Weights of a small GPT-style language model, trained from scratch on English Wikipedia.
Architecture: no biases in attention or MLP, untied embeddings.
MLP neurons of a small language model. Each row is named by its layer, matrix (gate and up: input weights; down: output weights) and neuron, and shows model dimensions 64-159. Each number is 50 + 15 x the weight over its row's rms, rounded and kept within 0 to 99. A neuron's up and down rows have the sign that makes its largest values positive.
A block is one neuron, or neurons of one layer that tend to fire together. After each block is what it responds to, as a language model described it from the Wikipedia text at the highest values.

L12.gate254:65 47 36 30 42 48 70 35 54 60 41 59 53 26 39 31 42 51 63 76 61 54 45 70 18 59 36 25 26 46 43 37 59 28 54 40 84 35 55 36 57 32 54 32 47 53 69 48 33 57 59 44 44 48 34 86 43 59 55 65 29 63 54 29 56 42 83 44 36 53 56 42 34 36 03 59 53 26 50 79 39 59 37 42 51 18 27 31 56 50 47 59 53 64 46 54
L12.up254:32 77 64 31 68 41 55 27 58 71 46 73 40 44 41 75 43 32 37 58 51 47 52 58 30 44 32 43 45 31 51 34 44 20 35 24 43 29 45 40 83 45 53 27 48 61 43 28 63 35 74 48 40 31 83 59 70 13 56 80 69 51 15 45 33 30 26 52 42 48 52 58 59 31 54 47 55 54 51 55 61 35 47 61 46 44 55 42 50 47 70 73 19 52 37 46
L12.down254:57 23 46 55 28 37 47 50 38 43 49 41 66 53 58 25 52 32 49 42 37 33 68 39 25 52 57 47 47 50 75 65 41 60 15 62 71 67 45 64 53 55 28 77 43 62 43 66 31 51 30 56 40 39 56 64 42 73 55 49 50 50 67 56 35 63 66 35 51 70 61 48 44 39 82 89 72 57 38 34 58 55 41 33 66 58 71 33 57 53 39 60 42 30 28 63
Short consonant-vowel pieces in the middle of a word, usually straight after a capital initial, in foreign or unfamiliar names, such as S-ab-ha, S-ad-hana, Vl-ad, Qar-ab-ağ.

L3.gate19:61 48 65 56 51 54 50 43 66 53 85 77 45 65 47 88 50 29 67 65 57 43 46 26 40 66 51 81 57 58 35 69 41 59 66 48 67 39 39 49 29 41 54 67 42 23 57 26 51 48 40 77 56 38 31 38 29 77 47 42 38 55 46 74 57 61 37 44 56 20 49 59 48 65 58 28 50 62 47 44 68 38 63 53 58 50 60 69 37 64 69 42 83 51 44 30
L3.up19:74 40 20 47 30 33 55 52 56 64 66 45 63 62 16 60 49 55 69 40 78 38 55 52 35 33 34 74 35 48 36 37 27 54 53 51 41 37 72 56 60 47 56 54 59 51 60 59 30 23 38 35 24 37 50 49 28 51 52 59 50 34 73 70 39 16 58 37 86 40 59 49 51 61 64 33 33 38 53 35 46 25 41 47 34 52 16 23 45 61 49 43 17 37 52 33
L3.down19:49 51 52 80 67 37 51 45 40 58 67 68 67 55 43 77 42 52 49 68 65 53 59 44 32 31 38 41 46 33 37 74 37 74 70 41 38 68 40 66 34 56 41 36 54 49 77 49 47 78 67 57 56 53 76 35 57 04 69 61 47 54 12 48 56 38 27 54 65 60 72 21 48 34 37 66 33 49 67 48 42 54 33 50 57 46 50 69 22 59 24 38 48 51 34 42
L3.gate56:53 53 34 80 57 65 70 61 61 63 42 56 68 62 22 47 70 49 29 73 49 39 61 49 38 59 13 34 56 33 22 53 32 60 49 17 68 59 52 50 51 52 48 67 25 28 48 37 45 50 35 66 48 51 76 59 72 49 39 37 73 61 49 51 38 63 64 39 30 40 35 35 61 48 53 70 39 32 54 46 36 35 49 49 39 60 41 54 53 40 77 35 50 34 47 50
L3.up56:49 61 54 62 50 74 41 20 49 54 60 56 51 82 40 25 70 51 81 62 38 56 50 46 55 52 24 44 52 49 35 55 33 54 62 31 49 74 43 43 64 30 54 40 33 50 41 43 46 41 13 51 51 72 66 59 76 53 58 52 63 43 53 52 46 59 57 49 64 51 07 29 67 45 41 28 41 42 66 41 44 52 53 47 46 36 61 58 53 70 95 54 31 51 44 44
L3.down56:53 58 81 76 43 52 43 30 33 37 66 51 63 62 42 57 89 46 36 50 58 35 20 48 58 43 46 41 26 62 21 52 40 38 56 40 48 65 42 77 63 63 38 44 33 62 60 57 57 33 37 59 36 32 41 31 69 43 60 69 46 50 47 70 65 65 48 55 64 41 87 73 65 61 56 49 34 52 41 46 46 46 56 32 67 43 66 26 76 69 61 65 35 61 62 68
L3.gate159:47 33 51 70 73 67 72 55 29 51 34 78 22 71 27 41 63 51 45 59 50 33 55 30 48 56 26 69 66 11 37 26 74 58 60 61 55 49 60 65 51 41 58 59 31 46 53 42 29 75 56 61 77 59 50 25 60 22 20 40 55 51 38 61 62 53 64 39 39 53 51 46 58 38 35 39 38 39 62 41 65 45 37 42 35 51 30 33 44 59 40 58 49 44 10 29
L3.up159:52 60 47 56 83 84 50 57 52 43 33 70 58 51 50 56 57 42 74 77 33 66 53 28 81 58 48 38 35 43 41 74 43 48 67 57 54 43 68 56 46 64 51 73 44 70 65 57 78 47 52 54 70 54 37 54 47 65 59 36 72 49 64 71 73 41 46 29 60 57 45 35 64 35 29 30 30 44 50 59 46 63 34 49 46 86 70 35 36 52 69 53 52 57 64 38
L3.down159:70 28 45 50 65 42 45 61 56 78 46 48 37 11 85 46 33 44 53 31 60 53 43 49 47 54 68 58 52 27 50 72 58 66 72 54 49 69 45 49 47 67 69 85 49 51 45 69 50 62 49 36 66 34 39 44 60 45 29 42 56 22 60 40 31 40 50 22 26 28 45 61 74 66 44 48 45 29 47 41 45 55 82 50 58 34 57 29 65 69 46 39 67 54 28 49
L3.gate217:47 53 32 46 62 65 35 44 70 50 50 47 50 50 63 72 59 31 11 69 50 62 60 52 40 58 51 57 56 32 41 34 41 55 43 65 32 57 47 64 49 45 75 64 56 82 53 49 55 50 39 47 53 64 39 63 67 40 70 53 56 36 14 57 41 60 57 13 53 55 35 40 26 46 53 50 44 43 46 77 55 49 40 60 71 27 65 42 25 44 41 53 57 72 44 41
L3.up217:43 41 65 74 72 50 37 22 52 34 43 83 50 37 83 69 65 38 83 66 63 72 46 36 82 33 59 60 51 65 50 49 40 17 45 39 60 54 36 31 27 71 43 44 48 51 42 58 24 45 60 32 57 38 63 78 08 55 39 52 61 45 57 38 77 58 53 63 44 49 40 63 62 50 24 41 28 27 63 54 47 65 62 61 58 32 61 66 57 35 24 38 58 69 63 47
L3.down217:30 44 28 27 61 59 58 55 30 13 52 35 43 46 38 63 01 72 70 79 58 36 46 35 53 32 58 53 64 43 35 62 50 52 63 97 44 73 41 40 48 41 46 51 47 54 40 59 64 73 24 63 60 51 49 59 41 33 32 63 49 41 22 60 59 56 45 62 57 57 63 62 40 46 66 43 47 40 41 57 39 35 54 54 42 58 65 53 62 68 52 23 34 29 65 71
Second piece of a word split after its first letter, strongest for y in sentence-initial By (By 1854), also B-ook, m-y-th, V-o-ivodeship.

L3.gate23:61 59 34 35 50 60 48 42 45 59 43 68 60 79 42 52 79 46 79 50 71 27 35 37 56 51 50 66 46 40 45 55 61 66 20 33 65 29 48 69 62 53 59 67 39 48 53 45 23 50 73 46 48 34 65 72 27 48 57 57 48 32 41 56 65 58 72 51 69 65 42 55 53 38 53 61 54 72 54 57 59 06 33 18 58 39 65 21 31 55 47 28 27 62 59 39
L3.up23:33 14 75 42 43 46 40 64 48 64 47 49 56 75 36 76 52 68 43 44 52 79 54 68 67 62 40 87 29 43 52 55 68 57 38 73 30 22 31 65 48 65 60 52 59 41 46 47 29 70 58 14 54 26 71 57 71 58 70 62 45 41 71 42 58 26 25 65 37 35 48 49 48 44 29 58 63 37 56 43 68 47 45 63 60 62 65 59 32 38 58 43 31 60 62 36
L3.down23:55 52 48 70 41 46 44 30 16 41 35 52 29 40 52 69 61 63 48 36 26 16 58 70 52 57 26 50 45 65 47 29 39 33 63 75 19 46 52 41 21 71 29 52 78 58 62 78 60 22 73 54 56 52 40 44 33 49 52 27 26 66 43 56 62 51 37 38 40 51 41 52 34 42 61 39 43 55 65 85 48 28 24 34 73 71 36 57 56 62 55 44 37 57 77 57
L3.gate176:66 33 20 56 49 50 54 58 42 86 47 47 38 54 57 61 47 85 49 42 71 33 36 62 50 41 76 29 63 17 60 48 40 16 70 57 61 34 42 72 59 56 25 41 51 56 82 70 30 60 59 52 30 30 53 45 46 53 59 60 50 42 42 55 59 80 60 38 08 29 54 55 44 64 53 56 35 67 82 44 70 42 42 60 24 37 70 35 41 30 48 22 42 69 55 52
L3.up176:46 56 36 53 44 69 40 38 47 97 27 42 46 45 43 51 65 33 72 28 31 38 60 67 28 54 48 27 39 59 44 28 67 73 22 25 65 44 81 45 60 57 36 46 54 37 52 53 41 23 40 42 78 25 48 48 56 22 36 71 22 84 52 52 44 47 57 48 29 39 41 58 51 53 61 41 71 70 48 37 39 20 36 74 53 47 57 50 41 62 45 60 30 59 42 46
L3.down176:29 49 25 27 54 71 44 34 45 40 48 47 60 67 50 21 52 54 42 34 48 28 50 44 35 40 55 60 48 46 54 41 72 66 69 55 38 56 51 47 47 42 51 16 27 49 46 22 86 35 57 53 65 49 57 56 58 63 63 99 45 67 49 43 56 48 35 36 76 53 49 47 24 40 17 71 43 46 47 37 23 52 55 42 79 35 54 47 52 76 78 56 40 59 73 69
L3.gate209:53 38 50 55 64 37 59 71 34 38 47 42 73 26 26 32 63 41 60 21 65 33 35 66 35 53 64 45 34 57 67 48 95 55 47 57 47 40 61 64 30 50 57 42 48 54 32 68 36 38 51 52 44 43 47 55 58 50 49 42 48 38 57 48 56 28 62 56 63 15 46 39 61 50 72 68 37 60 64 51 63 38 51 64 51 33 81 55 14 48 50 30 13 55 42 61
L3.up209:46 42 56 56 54 48 59 03 23 40 67 64 50 11 54 38 75 37 66 35 47 47 38 38 66 51 69 49 64 33 53 80 58 28 58 60 46 30 37 77 38 61 41 45 64 54 55 60 40 19 39 44 61 31 32 41 69 36 45 43 52 35 52 51 47 41 87 43 60 55 63 78 44 51 73 78 48 52 42 59 24 49 57 22 51 40 47 36 32 80 67 71 58 47 52 81
L3.down209:51 41 59 71 32 41 51 54 90 31 36 13 29 47 34 50 67 44 70 55 39 38 68 66 68 49 31 41 38 41 36 20 47 61 52 62 36 25 60 50 44 45 82 59 47 72 32 59 45 57 57 62 55 33 39 39 67 44 35 40 40 42 51 22 60 57 54 49 22 40 50 65 37 71 34 58 43 59 48 49 49 34 31 53 40 39 53 17 59 30 36 62 82 42 46 74
L3.gate270:45 57 20 68 40 23 39 29 07 49 70 35 50 56 59 46 45 36 53 71 39 35 52 31 41 56 39 81 77 66 55 38 64 36 63 32 71 38 47 61 53 58 53 73 56 45 85 44 34 66 34 55 53 51 58 65 51 32 40 70 13 46 55 23 63 73 52 49 36 45 23 64 58 57 56 58 55 75 62 89 48 46 12 36 47 30 47 36 49 67 48 60 31 51 50 51
L3.up270:70 45 70 46 55 48 57 44 45 37 52 39 44 29 62 33 67 57 59 46 59 26 56 41 56 54 26 28 47 34 48 36 54 37 51 42 43 65 28 64 39 56 37 00 43 63 40 58 48 16 82 40 15 65 77 57 50 44 77 58 35 37 74 67 38 42 47 46 46 60 56 32 72 46 59 57 62 40 34 57 33 34 51 39 50 43 71 13 30 73 64 36 58 41 44 57
L3.down270:61 82 58 45 46 61 53 56 28 49 41 51 43 46 66 55 54 50 39 72 70 35 62 48 29 38 50 46 44 68 18 46 36 56 38 41 30 60 25 54 45 26 67 54 58 44 33 54 54 64 36 47 55 59 64 60 62 63 61 83 50 69 66 66 54 54 55 51 42 43 50 66 57 11 40 46 63 96 66 76 10 50 40 60 53 73 49 51 51 52 80 55 45 64 52 46
Short word-piece tokens, often "y", right after an opening consonant fragment like st, c or h, such as st-y-les, c-y-tokine and st-ad-ium.

L4.gate14:50 43 59 44 54 42 48 61 68 31 46 49 22 34 50 37 47 48 42 33 42 73 41 63 25 28 49 54 64 61 63 62 67 63 56 43 43 44 44 38 58 51 43 71 86 88 53 61 52 48 53 68 73 51 59 19 82 53 37 71 26 58 33 46 43 57 44 99 52 43 39 40 88 68 56 67 79 29 51 37 81 43 30 42 50 62 54 44 53 55 37 77 44 43 67 73
L4.up14:45 66 59 16 36 52 37 64 81 43 69 31 57 57 65 53 45 08 79 50 56 48 51 58 50 53 56 22 61 35 29 59 70 48 36 73 53 28 38 59 50 61 45 77 65 73 49 66 42 68 71 49 49 60 43 48 44 71 82 72 31 44 58 54 52 67 25 51 57 45 66 55 48 27 47 57 65 41 70 42 56 45 71 43 31 57 57 71 39 43 64 49 53 61 53 54
L4.down14:73 57 47 45 74 54 44 53 58 58 43 37 68 38 67 53 55 66 55 53 78 82 49 75 40 44 30 60 50 33 70 48 90 79 25 48 62 51 62 24 35 85 76 33 51 53 86 57 61 75 46 69 46 46 48 75 51 62 63 38 70 61 25 47 59 38 34 51 47 18 45 54 33 37 58 66 69 63 46 31 55 49 59 60 56 43 56 47 53 56 31 58 61 42 57 51
L4.gate80:58 61 25 41 69 27 34 36 42 54 43 52 33 22 65 72 39 44 45 67 11 45 66 57 32 47 57 83 21 47 37 46 47 46 43 46 36 57 56 35 30 67 57 25 63 67 54 26 24 68 50 28 46 48 50 60 69 68 62 72 28 56 78 56 20 62 83 52 43 78 56 64 33 29 51 59 56 36 47 35 40 47 59 37 35 49 56 35 23 73 63 55 47 27 53 64
L4.up80:48 35 23 40 61 53 45 49 60 35 50 37 17 07 54 36 23 56 50 54 30 48 48 62 49 38 47 36 63 64 44 60 30 35 27 42 39 33 23 38 59 64 71 26 46 50 67 66 33 32 47 41 54 44 78 57 50 67 42 50 36 64 41 39 73 55 57 62 65 38 61 58 52 67 56 54 42 58 59 45 57 31 28 41 25 40 63 49 56 33 48 41 33 39 61 64
L4.down80:68 61 12 51 51 59 60 38 54 47 28 48 69 42 44 47 35 52 44 40 40 60 45 73 31 39 45 57 34 72 44 59 40 61 41 39 28 64 67 24 55 58 35 61 70 48 57 45 77 24 29 46 47 59 50 62 48 37 27 32 48 72 53 58 32 45 50 51 45 47 36 48 41 22 43 36 35 04 54 64 39 77 68 52 26 56 71 31 40 69 76 54 40 71 58 38
L4.gate86:57 53 57 23 40 50 24 53 67 59 00 41 40 44 36 28 66 36 51 53 58 33 23 59 54 60 62 40 52 38 48 62 49 46 42 20 42 57 63 42 67 44 47 59 27 83 47 58 56 63 58 62 55 60 61 51 61 62 54 44 55 55 49 86 65 40 49 60 21 60 64 65 61 82 69 48 48 23 45 34 34 70 52 36 30 54 26 54 45 64 45 64 29 35 54 52
L4.up86:84 57 43 47 64 47 54 32 38 75 60 58 33 48 68 41 42 48 40 45 74 40 33 59 58 55 15 21 45 49 51 35 39 43 32 56 50 55 61 47 54 34 40 63 38 41 39 69 40 57 59 39 62 47 62 53 70 48 50 35 39 49 59 39 57 14 57 38 48 43 36 55 68 61 35 77 40 40 80 77 56 48 57 76 47 55 48 52 89 81 39 46 37 25 64 51
L4.down86:48 64 42 62 77 49 82 69 50 31 53 45 73 30 41 47 13 66 62 38 51 37 43 50 40 49 37 47 53 43 55 69 41 43 84 58 71 79 40 50 49 39 51 49 50 53 52 59 34 18 28 49 47 26 73 44 38 56 53 60 52 21 83 63 65 73 38 88 55 52 37 60 31 60 48 57 28 64 57 59 50 36 59 70 52 62 47 69 55 25 50 50 53 63 52 32
L4.gate205:46 59 46 50 68 37 54 41 67 50 36 16 56 53 55 56 79 62 68 31 17 42 56 51 68 55 49 40 43 44 62 28 33 43 59 40 49 49 39 29 38 28 41 60 73 91 53 35 54 51 61 45 44 58 23 43 71 41 26 42 65 56 60 29 38 81 72 61 44 49 42 49 67 86 39 53 44 26 38 39 63 65 55 60 33 55 34 26 38 49 28 64 48 56 43 65
L4.up205:59 41 54 47 54 23 64 77 46 41 54 29 15 40 53 50 58 43 69 39 54 37 51 71 32 54 49 63 45 37 51 53 50 27 52 34 40 61 18 33 42 62 51 44 65 67 35 29 63 64 42 69 36 69 61 63 70 59 51 44 29 76 64 53 50 37 73 34 45 37 54 54 73 36 47 25 80 77 47 42 56 58 79 52 60 46 61 61 73 27 50 65 14 64 67 56
L4.down205:66 52 37 18 28 77 54 53 49 40 55 15 44 43 50 61 44 84 41 46 45 41 63 36 27 53 45 35 44 69 48 32 54 57 38 38 54 37 32 39 41 51 48 48 55 35 62 32 51 41 74 41 52 52 39 32 76 40 52 35 31 51 58 56 66 28 48 84 46 23 47 45 83 58 46 31 51 31 55 46 53 42 61 57 40 54 79 48 61 62 43 58 68 55 42 77
Short inner word pieces that continue an earlier fragment of the same word, such as mag-n-ate, St-ad-ium, arch-it-ect, stud-ent.